Part of a small language model's weights.
Size: 16 layers, width 320, 10 heads of 32 (1 for keys and values), MLP 1280 SiLU, 22M parameters.
Training: a variant of Muon for these matrices, 649M tokens, 10017 steps.
MLP neurons of a small language model. Each row is named by its layer, matrix (up: input weights) and neuron, and shows model dimensions 64-159. Each number is 128 + 24 x the weight over its row's rms, rounded and kept within 0 to 255. Numbers have three digits each.
After each neuron's rows, "fires after" lists the tokens most often just before its 100 highest values on Wikipedia text that the model never trained on.

L3.up789:095109128155105150093110110133115138130135092138133111181109136158151099120111118137120107110103133136121144149127097142127098135116091140125130124161099159124157120120139113161114137130165158137128141107109142076122102194161166089160108124163113143108129112118141130164135122151107159123
fires after: "-", ".", " (", "−", " +", "{"

L2.up278:139118105105169156065123100111091148106172109125084135117105139143117118112137141152122101129132119123136143126087130136073079139112102137163151116129145133144114111169151091156156122093120149121131115114182147120159128169146151143180116099114118122143135101102109168110156182140111099155
fires after: "\n\n", " &"

L3.up887:077148156136132097134133073123169098129152114171112123161140126105125142138109149112096127132129108123112132076120120128109107138122164097134202125103134126107134152159169125107197085126147113122130146163082115103121116089141134109108169102081150163137148141129127148109105121121156105127
fires after: "-", " University", " Court"

L7.up1012:147112115083120166124100113119161125141109147106151165128160139175118098101126153134120090116109143102100100150106126142122119133137106161176144140181114088133112105136160088098143093132110117167102173123128152077106135090136114098152164171151147082095128112096129109122127089137098118098
fires after: "=", " travel"

L2.up332:153142126147122078123107115116144156134142121128175144179143133102089122139159118124083178150134133101155106106151117113113152157120138155113154123103125159145091078131133102112182109126144100153142169105104137127140070145123160116105175127131145101138120113093147139146126117150140116148
fires after: ".", " .", " cons", "′", " Co"

L2.up359:106130135088120139126113161117170142160154148117082143088135140144156138139100086143107111120156129178112132132131134153132132205162108095191105130136164067110090183130159136131163131110159155110138108094142111117141175088168160143124142145143120138146140136113116129122095123105165093138
fires after: " the", " this", " The", " of"

L3.up293:105166127114104116133147141150138122138175154119138137133130150122078133121127137162118136119130156126107145100146136162165085093112117115106106111115106143114171106076124149123139095157136164089132166111134087093130098110145137130136097125142124137129146118115106121110146108140127107139
fires after: "-", "%", "  "

L3.up587:149136137153125085165134113106143153087163148130108124118117126151125123099163177135127077129100110092101125138139116105141152115079151114121135151067055131141103128050155124106104126114124155137170182135135121131147117130117147119157127084112130135089105140148107133136146133114145117178
fires after: " Party", " votes", ":", "  ", ")", " in"

L6.up324:128103117090156155123125129126152147122092158135127152111134150108149106075149132144113165136120104152117103073172119109162155184126124088147155129141128146120127127132151160171080132105133108126115095142131163121123090129157106147147134148141108115105168160141186120123133101109103117116
fires after: "|", "-", "  ", " subs", " Al"

L6.up200:158166156170135133127116135166101134156090117150072159157165137152119130124160136157131135111092146144131094139128144142130169103149104122105135133118122150120116114147106129084174091123159086106104111118123151183129130126151095144112092154103130105134130116136141107143093148123154143148
fires after: ",", " one", " Ram", " Kar"

L3.up309:129122125107128126143134127127121145113141133127168109129118123132175120165118125114151127154123099117126099141092118162161154083127132142138123121178152157142153153118102167095102139146146102120140144143113129115102123104153120121124160064105135114105126150128165148129140120068144136162
fires after: "|", " as", " –", "E"

L3.up38:201079118108113104115126111135138121131131127137153093111097122125098137146115174154106176140099125151105161087159112114141112148153087088105145132089130155115125148143133091154140099125114156141139168114115147120119172127133100143130108093103161150114108147093114099087155088146102117100
fires after: " F", " h", "tt", " g"

L2.up502:148152155162124110140140144131109123090101158153159165141090158131129145110091174152131142123131139155088157159115116103086162127088114115115144115134120125173071112095112155147122049116132130107156146128177114132098132089138136126114162136155125117137133115097123134069153108166149138115
fires after: " is", " a", " was", " be", " ", " f"

L2.up1037:106097134140112115116129123107173119117149126118089139143128096138148149131121129148147163091171183129154146129120164133058106139115124164183165096172138141080152104120143144140103109134134148164077100120117116098121155093094138170121152121159115128123146118120110172075149126124102080136
fires after: " +", "′", " −", "{", " (", " p"

L2.up1027:158183088120134102114103160101125111156112129110136140094097121149155165115144116125112103161127142114136146099148130108122135102129133125116113141113101090156161135154111133127120062176088136140147134183128138131108125112124144151108133133119120178132142124144144127142134138177120143115
fires after: "R", "B", "C", "V", "P", ","

L3.up50:092124140122108105153136134157168130083161158138118164115107140119154128096129147114117185106163158143090164166142112122118161105116138110137117141135166111115120142121094139172145110127143144105120137124119143113122126126110090102096121164089060187138152106106125079083110125132130101105
fires after: " one", " re", " most", " all"

L3.up285:119175174122147118125121109131154166127120146170100129121135138143131086092158128135113160118143111144157107176173184138141133159093136119130134120147112140163121174108106143140127092093153140092128106137101112122124130120109128129148140109096151081150136119135123133089125120113111137112
fires after: ".", " conce", " int", " deb", "  "

L6.up598:142131131129081137183151172094146123138116131155119117120156128118137135130138192124110139146118136133145127144103134084108092077116152111131111160100139170140121111147101192120167140123118101134139149110089124133116121133138125152139181147153151154104132079095069137135176068124123198153
fires after: ".", " number", "35", ","

L6.up211:109128126089147164143092083145126094156145115152174150140118131079123127092144121171102131084167152140134156115145138112113133105114091125121114108144163131144144154097176145190118097153107126101132146139130185139114163119102161147133133136099123144118138143134128146149127105110152130152
fires after: "=", " |", "|", " MA"

L2.up1067:144115051111138161122132076104151130110147115140101155178125147130126121120146188101141178114103128140079109116120095135136123104143136155095131179097081131120145109123141153092138086129149154107164116119099156113115131114131104109122137070129108134100128117149122149139126082142102110143
fires after: " member", " ass", " part", " ap", " p", " opp"

L7.up605:107151123108149128116157115139111118146156131087110115120154113134124164098145122151126161147112134143122095128125139106097120181151115118121118142136110145103135126136118123141136107117185103120110109106137173114109148112091145145115103126117111136165149104097165120119170117097142111155
fires after: " |", "|", " ten"

L2.up596:140132134144146120158165116116134148120154166160149102097095153107141082165095115149143132074143103140122124144109126112142149161180076156152141068139160096165157162119166103111133107156104111142129135161167109148146161087129100183116148142096136126116110124142126101125146111110134136138
fires after: "="

L2.up31:068111074197117111126116107116121061168161120153157135136099119099140114185152111115155133144167113101128139072114137129122114147122104089123144110164105095139132125122107122129113098096083115162166152126114125127136131100172122111151138112122124130148149143186186159110151122119169139129
fires after: ".", "K", "C"

L13.up708:134149154126141202120101164111159096151119138158140112150151131167135109173160104087109140155143155081186154106151134139166111120151108134139100133125112111150104117107125111118136148141142116120138135077117119156094135126152139096109119113153104129128156107120132116141103157163163129151
fires after: "\n\n"

L6.up614:151146105139119135128142121139147118155127121111147089124081107166101179075095124108098105151178117126156115158159133119103121115074122137144139134152128151137118110153120120131157115127132141157102152103126092132095146126120087147120152147096119161115137127109147098107163122132155127138
fires after: " |", "|", " res", " ed", " fa", " cr"

L6.up991:112123140094131099189098151108101103101112120113162139090099126131134114136123143128116148160163162089119149102147156104143116133143122148102136107146109124095097155157145095170102083132143142164077119115134158120111163162119142147084125155117099117127124113135095146122120183144137128131
fires after: " in", " that", " 17", " to", " for", " 18"

L13.up626:126139114106149110100118149150094096133138085144156090167117123114095081127139153138130104143115132106109134139094144106151159114123107136132139084115165135153125109122108124108115096165152095170103149118128113122104104149113106120160109180136121120104150126146104104149167112122115142111
fires after: ".", "/", " (", "18", "CH"

L7.up1275:167143118131118090110132138142122100177106183123130100058131165117158151097162112117118116098133097096139142136157144144144143128097175172141096130106122137129115128126126162192145085125127148107107107157164160120126117117133126141113144147134127097126168108129112138141130149107096103129
fires after: " the", "19", "|", " and", ":"

L3.up918:143134150138155111100140128121082152128099145175096145168129135103095125150115123185122117138130175086127137142124110131133142091121137068120121101147164171129138105143102059123100100131172085117104133120121146130132132072130145097118102153113134172117144156120169101128108095135150117135
fires after: ")", " is", " =", " was", " the", " –"

L3.up334:151122117163128108134144113135133150130160112120156155155183119110163104130116122128131094140163128149149111140159137141128098166139149111134171089158156073171126130099129135099122114089143129127143145151137112086091116133189115100130138131098125153094154114121151164067106149136103101105
fires after: ".", " \"", "-", " (", " int"

L3.up1173:172137139116093101095111115151129128120110104131117116125130155104123153145136109133100119152125116136097163110162121138153120125102113115116099128154137158146151122167109080162133155150114121122122167156143155101139147140193106121120130176115140099127142139130151061127116134128097153106
fires after: "-", " his", " the", " |", " a"

L2.up999:135130138126132100165135150152152146142118142142158164096097131127115124121085139130119124093163163146088141129162143157122156164147115128129078139148187125134169118147104132117098112097127138147128128124141075113145103092159118126165143162141097139100139146095120145099158132089147075124
fires after: " a", " an", " the", " or", " ra"

L6.up656:159137135085086104120138140117145108173143095142123150095121155132115116161155115139116107106105163132116157120143145116136101120098170092161106105162099144122116113068122135097128122151096104102113148131090169133132121097147149093115116141130087093125084086128170118128143120091150179138
fires after: " =", "=", ")"

L12.up123:126123121127116093133140137091080128173152091125138115092132116090122141174137126170100147152133146116113106102114166157122140137097096108122111127112115144159129130134130137122137115147118109165135144104136164103116139120118138147069140142125163128092137119111162145117121159069155148100
fires after: "-", "|", " Port"

L7.up788:158125092125107127132126129126163123137122088117098157130122105127109118122167136158138123130114165096127147121145109100075100150133093077194084143110132098134162153125152117153164110118126143130115124115148103132165114164141139125130169100123113147119109168121102144141122083137121119167
fires after: "\n", "′", ")", "-", " O"

L2.up85:109107108134124100126137141137134123159129163128106173122098092130110138109121153116167086124161177129129126171148129172155115147149083160121127135143119100135148103116111103104137124124130125113138155165127081093119099094146101127155092158150138152140135160066094124094122142092200099133
fires after: " the", " his", " The", " a"

L13.up1181:122094140122112165131137172104185171122090120143159162143130121156131142155141153110114152140140142163173139162091139159128144128096115103132155102149115131156131164111120106083129151121099140124115107110152134122157150125134174110107103110118068127111105134135103167053117166148184087141
fires after: "\n\n"

L6.up1047:109116091125151114123165140147151171172107111135121156133129142127149081150121173124120081087113131117087151135123110113126151142150111133110144159123139122129158119116137143121153099142166143138089109142154122078163070131116106113163063130106142156136138105156157129074115117160167141112
fires after: "\n", " the", " \"", "the", " ("

L3.up709:151115168178145107157133124114159182146136148144165118113075101116117184095096122131190120092167097126159117150137137113159120090116118132104128114174174151163101139126119183116137075114143087134157143116130069101107156127128118143121143128115112156125128127145131138100147136131149159113
fires after: ",", ".", " it"

L3.up281:105093127108143148102138141126124158113160124163151142151130167140114120122077111124108087151123128147154165082113190097180092154097158141174135095110148115124145139166140100152146092131128117139149112127125163128166078073122132117177122164104134120161148151103131129101143115156063131123
fires after: "-", "AR", " |", "loan", " v"

L6.up133:127146170123130159141130130084108105163100133120146135142164148120108132109131154143112111116087173141100077128129116106113153140136123090069155130146089164127156159135109128141134155112151183153141193100106132163154150101141144152082110104097121119120085137122117116107139141126110083107
fires after: "|", " Nin", "°", "ber", "tt"

L3.up167:125129175149130136098138161102098153138149136136162108111096119144163165135122129122139081143131124144103138091147116100097136111137125104169149114151128128139150145123116138105119134112096104140088140116154130116114114183124082091111132108147139092115197073110113097120068127129136156078
fires after: " It", " it", "It", " This", " can", " B"

L2.up1254:207126153100116140124141156135145139088125146121116134155126111096146109098109141133114171151129163134095128135114143096105104129126130165138130134141093065143125134134178112169110132113111164142153135133137134108085151136091097140113204108166095154118144136140118118128166166126142098139
fires after: "\n\n"

L3.up257:118155089110138121146148123151167135150136179145120148130145126093168135132156126143128151130143124146123137103130143132145113127117089131098091101142123079103113074049103099097130115086170177130154135098118092098127094093144137076138145135147081104170097129096156147134151111109121121119
fires after: " Candidate", ")", ".", " Title", " Rank", " Year"

L12.up152:135171150108106148174117114156108152099137163118175127144155130118100060102118147092127158127146114127109130148130158141134161139131117155132146169112140165163082133125129081126117083141139138065128120144107137132098119129128133111126144135127121096123138138168148158140100153114139103117
fires after: " 1", " 2", " 4", " 7", " 3"

L3.up862:139108167131134106133097137105141149085161127110131148102119136124123108116130102099114116126110149109138123105136107106120095131132111161162120140143113202162066116102135140115124148120138103102129151120135092144114128097140164136110145138122148068102128108123133162099125130110120120139
fires after: "\n", "|", " medal", " Master", " Time", " Writer"

L3.up159:141152163133158132161145147095129148150100119152171119093121140155105109105124177120149121089104087125128086145124117124129117145189140120152096117142107124128150107117090123096137115138144124121112154099129106146169160149102111116158103148127111153130112119092111161147127107188138080098
fires after: " in", " In", "In", "′", ",", " to"

L7.up392:129127152069130139076125176104134125136133144171097104125124120139131141118117110114130141127100169136125154108097148136105101122117110143085135150124075124112152147125113155150092116163158095139180120088125166130131101152130141128206095172158158110129122107132152137153133089136111132148
fires after: " |", " K", "|", " CO", "N"

L3.up154:079139112125158094138126122137139103116115149127113134111146142105129121145135095092120138116113149124145113164173117114139151115118107114137148122144147126133190152156160134135081128106124106117116149179137130154121143134085118138167125151141089156110170111117144143119082143113105151140
fires after: ".", " De", " La"

L6.up401:160119137122125109129157112112117101112133119149126168126111160083115113143120172168127135118097123150081139139114136166183127134165185138131121114113136123099080155162159189139113129136114124115132173122141141117167140114095143110107121141132129139131111179156177131159109119132103128148
fires after: "|", "ba", " Po"

L7.up1149:126146140151176146113174154146141087128128147144208141136111130108131148088153075133127135141090122144126112100122121153116097113166152124107128125118173174159138141103139149120156074155124089129145172113099164172132157117141173114129186140133152126100094174101105145154144078115145142165
fires after: " |", " No", "C", " N"

L6.up611:122129159134051127128160171096155146159168146117154136106145171119105085100115136141087142125133123087082082088133156119094135102108121121150126172131112118112108125172138070154181144089123091144121096126129131120115109149122144139154170137152107139123097121153125120147125147096143118179
fires after: "=", " Number", " medal", " number"

L6.up1158:140073094093149103097131163122106163145177106158118147080131117095139071118087132117128139096126125136095120159121146160094170082097113160127128099142118099132169096129158120134131144126102076138134186123106125115150178129091104146115088151163101099087153165145159100103136115115145134164
fires after: "\n\n"

L2.up953:133149138100182053133130092129092094087137109173137118137142120147140089146108088168147118125157145153123123141131087106115115102137161132123155168122144089130114168130123125128132142140104159166114113148117162138069112135138119103117121137127135129158139122128134093120076144115116133165
fires after: "=", "B", " Add", "F", " rest"

L7.up882:139173142126133134150141132131156139088155128129145100135083160156140110151127102136099127138102138132139103164126117179119113128156147125090137139121115109148166128128139148111127105121092163138101153136145119114109129120144146148085107115118105099121126183149129132168133091127137092152
fires after: " |", "|"

L13.up724:143136138127107123105133140126106119124136123130122132111118095124118133130176162111133161126138066131128135118075083118135117160137131108105096101191115140125122163126136107143143149107135146124132140140102143112168105108080145101145147144126125153156165124131140123086144127105170183137
fires after: ".", " ("

L6.up678:130122095113119154171159137150132118138132132134143117118155125099120142129144127072096142157100183126141114128141149152125095107148098126133115076163122117152117175146136155117100142082117109148156128142107163088098141125131159107116081131119146108116096106109080140124114127133148154129
fires after: "\n\n"

L12.up392:108157145081106118154131108123146139141103125132144161156149126120138141129158160169105150113139116082140131136137148130137159174175161139134099123158181118169145163149138139133110090129103138128139078083104165113131109100097100077122146132097119158134135084155162114154117151135114100125
fires after: " |", ",", " and", " CAN"

L2.up965:102123161080112122136150160107102076123164133153134135143184140107136137133149104122131080140157132169124124135116112083090131101126159130188142126146115110141161118153080150143143101125095135138142139141107132106114128110136152136129116105109110121159156139117096117120115154115113150176
fires after: " |", " %", " 3", " rest", " comp", " Comb"

L2.up92:123084138135138112123175111109144080146111147152143141079122105146089103116085125121093109129158093089102174103124115121121085173174132165124164183140135146096112115159115103102144098152122151126102140164142091129135142140130128107157145134136099093120143104104108144106140091164110108108
fires after: " the", " a", " My", " To"

L6.up542:096151132152155139117096168139091153071149142103128075129154125115088133128106129129146117113160131155091167098147138108150161124143125080140149118138189120152078114140119126103143071101143117143086126152112134140110148181106139103124123141152088120106122154120111132116159117150182154135
fires after: "\n\n"

L2.up1208:168108123151119125119136124113144151134115157187113101078093102140147124127143130125083136135129115117130094130153131102128148131142138120142159107102082084110114101168101163115135148101124110132132148137105128089109113115088143120122133134120137154160111143149149083140129103169127129069
fires after: "|", " Rey"

L6.up48:119159113095112138131165143129115070164112123111137116104145135141074137109109138119135140097118129098135160127156118099092166124148129092100121112144174125117128122134094150118122130099159114059098148136183123132114135156129148110129128116155118161114142129130122123130107149121155081163
fires after: " in", "In", " to", " In"

L7.up542:146159141105171141141153139128182125153188157125141096160169184146123124110106160109131142117150179125140113140112138146131100116112067143138156148133088150121114122146110100131105112055151089135168115175135135133160100143130131126130133126144139163165141109114157115132106147158128113089
fires after: "="

L2.up34:138111118122125154092133123129100136092135118162151143109142112111116190153126077130116101112157151148129143130104127107142115126152103149150105081135125079151131114106147067147119153119093152163101142136155103134137141094122139120158105122124155136151173130109142196079136151131150066136
fires after: " the", " a", " an", " exp"

L6.up713:139094115138088110135110114157119112151164131084193098080124123203117148119127142100105126116143163133115142115128124117115142154137099161131108123083139126175137143134157137118166183079091122147116154134164147113109151114133167087127163110094152130088125128109106148121121108094144139120
fires after: "\n\n", " Fil"

L3.up600:137166117132153095131100100143082135131143152148144124137154167145137165122081077108139101117102168120152099160111131147098160137103080138100127150127113114104121097192136113146144109130156126158150151090135160114145087150107138147141122126170100102162085121136126146161143119102144110180
fires after: "\n\n", " $", "eni"

L13.up1193:175123136108092166113144138159167133127124099182145151123125154147106140119115154146109134137159159106158120106113126083111110086113085090144092115120122158129142130133150132157131103128156118123163107153138134142156078070064120172142094149127123116149160126135136172154193119128150171168
fires after: "R", "V", ";", "AR", "H", "L"

L12.up1047:133105138118146131101121103139111116097135125134097123147130153116151129152178136137125141185125152075094106144091117075136127107158094100106109131098141120115072157120140138140110109124133145181159143137159139136125117118103125150155074114141129137110114128121125122159140123112163139189
fires after: ";", ":", "AR", "R", " |", "H"

L6.up1064:138114132139126109128108082127106123132108114156112072113127135113134147137123148172156109099084140131080105106110120128191110131131145131132143080135116100173151112151117100090128151144175108077107151143123144137124093139129148135150133118133133167136124126114124080171157082139163154107
fires after: ".", "oph"

L2.up1249:131110135099093121139107111141119123131121124111145119159126147102115115089120156129123094074141095123142125102167094122129140163142105147150151097109136128124140099075132154139103090142117160102164164131177153075118111125146125118147151154099159069102122078113145152084149102100123186125
fires after: "|", "-"

L6.up1122:135079080086159146157143131147163122177150136109136132162161182100136100163093197111129105161145127100142152128131085145128129148148089117119104178102082175128103153137133117120139112094133111153080125138142117138166131129129121112151139142145162138118116149133119147135140146149123146145
fires after: "\n\n"

L2.up174:114132133139112120154148107129165124155149139128120142109117107104125135153112139098097066107172147116130162154137070140171123145150155135109148104122144151120108165162102074101150120092124158092136141177113161137105111121167166112058111146129132104130180127131162083128150149115100134152
fires after: " the", " po", " co", " a", " The"

L3.up379:140123133152100116086129122145118124154124110144136143128073158144100133107119134136090109130126140128115166110092148151116144163141164107113153106105166150148155087129116128146138140155155095079148156168114149098120154110139149097070147116111126086134092118132137141108151133146106087145
fires after: "|", ".", "d", " draw", " Bol", " cat"

L7.up223:141152129116124121087112146143057106181135120091135114092168129076122132106110090160148120161158115087150150076101121137116122108137153099124128114160142129101118093133148108103146091152163139139094131120159123136124179099144122123128113106158107140143129137127133100084129114125132113139
fires after: "-", "0", " 1", " L", " e"

L6.up321:114129089146147101144155109104138111136140113147127119149152158111110123148152126146145138103129142085125152129120131102131115136163108137125124123100110085135146142151071131109097187155093157100180122150107162090124143136093139133106135158158141107144174122126124112160116126096114136066
fires after: ".", "\n\n", "\n"

L3.up1276:126096124079120122115160150102167125117125139126118137139128103162139075125126081120138118127159150140095130131095110099120114154161130151114162158138129109115129135154120138119103102136144112132106153151142144120121150083134097121156116173117088140100147105171136105165128134084083114109
fires after: ".", "="

L6.up745:134145111087137167120129075164114152126105129139162119143115139097144161104109150126143111096110129107101142108157108119129127131187130096117143090087142140155104171122115134127085107134119129126068118072130125147155182120101131118120107119062127119141107145132179134132093119159137152161
fires after: "\n\n", " known"

L3.up935:095195124141123140144109113111141127156142115136074112145151129116139103159130100165145082156124190162169124081123129166114085140108107146149099128155072135142121114110145124123147127107117122116169142098116161110072127116134125109123101122103116116152134148165088127130163154119153084168
fires after: "  ", " |", " 0"

L3.up193:139147134038134113081129122160108185164102156139112162141161096143097155165151160155120163140105129098146119136102131120149135136152127103151167118134142134116098113118100075085139089059148134181128127105107130096105104129120121114128174121141156111135132135159090131131137121103101131159
fires after: "\n\n"

L6.up1008:121104110130131130093113135157156143103165137101115098095159138156099136096155097090113113106132140131119160094124164137167125146131119110138121134147107141129134153091140126111100111063097137088127150096162131105112095153122109097150131122125119111173150124126123139102061146114130129177
fires after: "\n\n", "\n"

L7.up121:116119162143153093145135111121083113148141121116150119084130154121131180132128130150151136167133137085167105130136098108105123137117129147151123144158100123113140144137138131118124127098119137109132141113133155127132113074143162113111149124096135117125161154123155110144119122160099125151
fires after: "|", " |", ",", " in", "19", ":"

L12.up670:133153125103143137166130098114147140142141159129108119135175141128098104117073144111138144130145107125157147089115111156115127138162143127095115129082132114131125138127121123121174169140082141122139131101144152101137109139106129141124082129131112103111152141109125170116135122123162145137
fires after: " (", " 3", " 4", "1", " 5", " 6"

L2.up820:135126111133181165137151146127111123111112103115106087120085120136134104128144112128189108155138117132106131087156131122168114128144092132147109142125151136122093134117152161108094142084119154101143148146101132106123107159116121079108100136146145101136121121139080139150157120133091112144
fires after: "\n", "\n\n"

L6.up950:138125112131130110139117126131110142132141151145091137159106113097083122162181137117159159125112119125169168104118130124141112155169113120151133150112119122127174151151107160095165154093139115168162140155114148121114139097142167112129184121113118190140147101115142117118126180123136122139
fires after: "=", ",", "-", " |", " of", ":"

L6.up75:143101122072165138097169111158157136130167123073127141162140097136119125090108100174144174107127118104147123122096124116090127124183145091135141140096062171146121115130109092122164164138132124118085128082158161182125124107164123106125095133128104106146150129160144133125127175106189107127
fires after: "\n\n"

L12.up494:147120138148148119095129142132170136172094128122125130184170122178124098121130093138140111120110116164143134156142126090104139118150134144172140105122119066118076100121165105135149090152133094124142171116150055131093114149097109111145125119078163111120137132123131111161144122114134144122
fires after: "-", "\n", " |", " Ke", " 4", " mac"

L13.up347:102138082139108093112135116106139159145118122131167138116155129169141159128065101144126118103101124129097145144149148102069132115128134139118148148123120172168112153113101114133101120153123083137110125120108151124103155114147103125175150096139143133110114110109157093102146171165146102122
fires after: ".", ","

L2.up562:159126096122206128094090137136147142085116144153098101134134102142122126136180168106133165115133080093154146152149135098136112124114152131116141116141125140116135109135148190093130112149139135145153124147159108110080112116114104151178116126081120135074151148123124125131161127127039164101
fires after: ".", " o"

L3.up78:149098119159151151120104121116105131149091137115149138118082123110107125128140137145093147120137122108125132124166110121151153093109128153130132152096110103110164117130110150171120117097129119108135124136126140158124143146148136121123105156121081134116126105138120136151130130107135142159
fires after: " Al", " he", " Ro", " al", " He", " le"

L7.up183:127102173115135147106143144151193104148140180123135123103111119145094131126124149116115104146115068142136137093135107106134133141123121121159159140150108115132130139132150141141144072137136107145113113142172141090116109118139152133187127124169134136143137098107109106117125168131143102094
fires after: " |"

L3.up114:116145098171149146146137123104130159115174134173157157116115142120105121140125143167125138122130138135124160170104131119120162153113086125180156120114137113096121111153152124162108087120147127094125124142127148141129131123140149124144170159164099096119102132119113145141120091167123109149
fires after: " co", " Al", " al", " mid", " Result", " along"

L13.up1244:160098099135108099130123128143149117131118130137125112129125152123075155147115149150111124111121164126144184129136126091116148126123085149147158118121112108140115126131139165150106163147136123133149124124087160167128168086111130152141118151116115169105170130120160144110126146109144134115
fires after: "=", " Al", " and", " al"

L6.up327:163160106101113129124154168123171132134139165112147147089165105133146148136137141109155153128089156135112085119133133139117107152144135121095113119130130137148097160086123106085132164137159136141103149160113130140135093143162156105136148111130192124080125130125184215108106125110168151172
fires after: "\n\n", "Cl", " Nin"

L3.up747:107116103148160061066110120128110096136133125152097120129151125097140136119141151134137123141136106151110128134135103163131122129124119112111165144140072116172113129126175124187155105153135166116140136109144115125103144109148167153129082120136131133109111127092157142144163110104109150115
fires after: " |", ":", " and", ";"

L3.up1165:150150091155136083139111092120148158159141129134137134141117175114094099117119105119138120105163109150171134111166114136091139109111133176156137156133140131142173119124141124142147178136127129139134172152096145071120095154110092144146131131124138141143132108115122142088160129099144157134
fires after: ".", " to", " over", " number", " than", " nearly"

L3.up472:145121152141116169132128130139096119118143153154112151163100123116159111160083145136118141153121132148157104107147099139127124165097103146159139133110153147145121180120106122099089136121155092141104153070111119145119125134115144128120128093140118115147122164098148138144094107081123196167
fires after: ".", " The", " Party", ";", " ("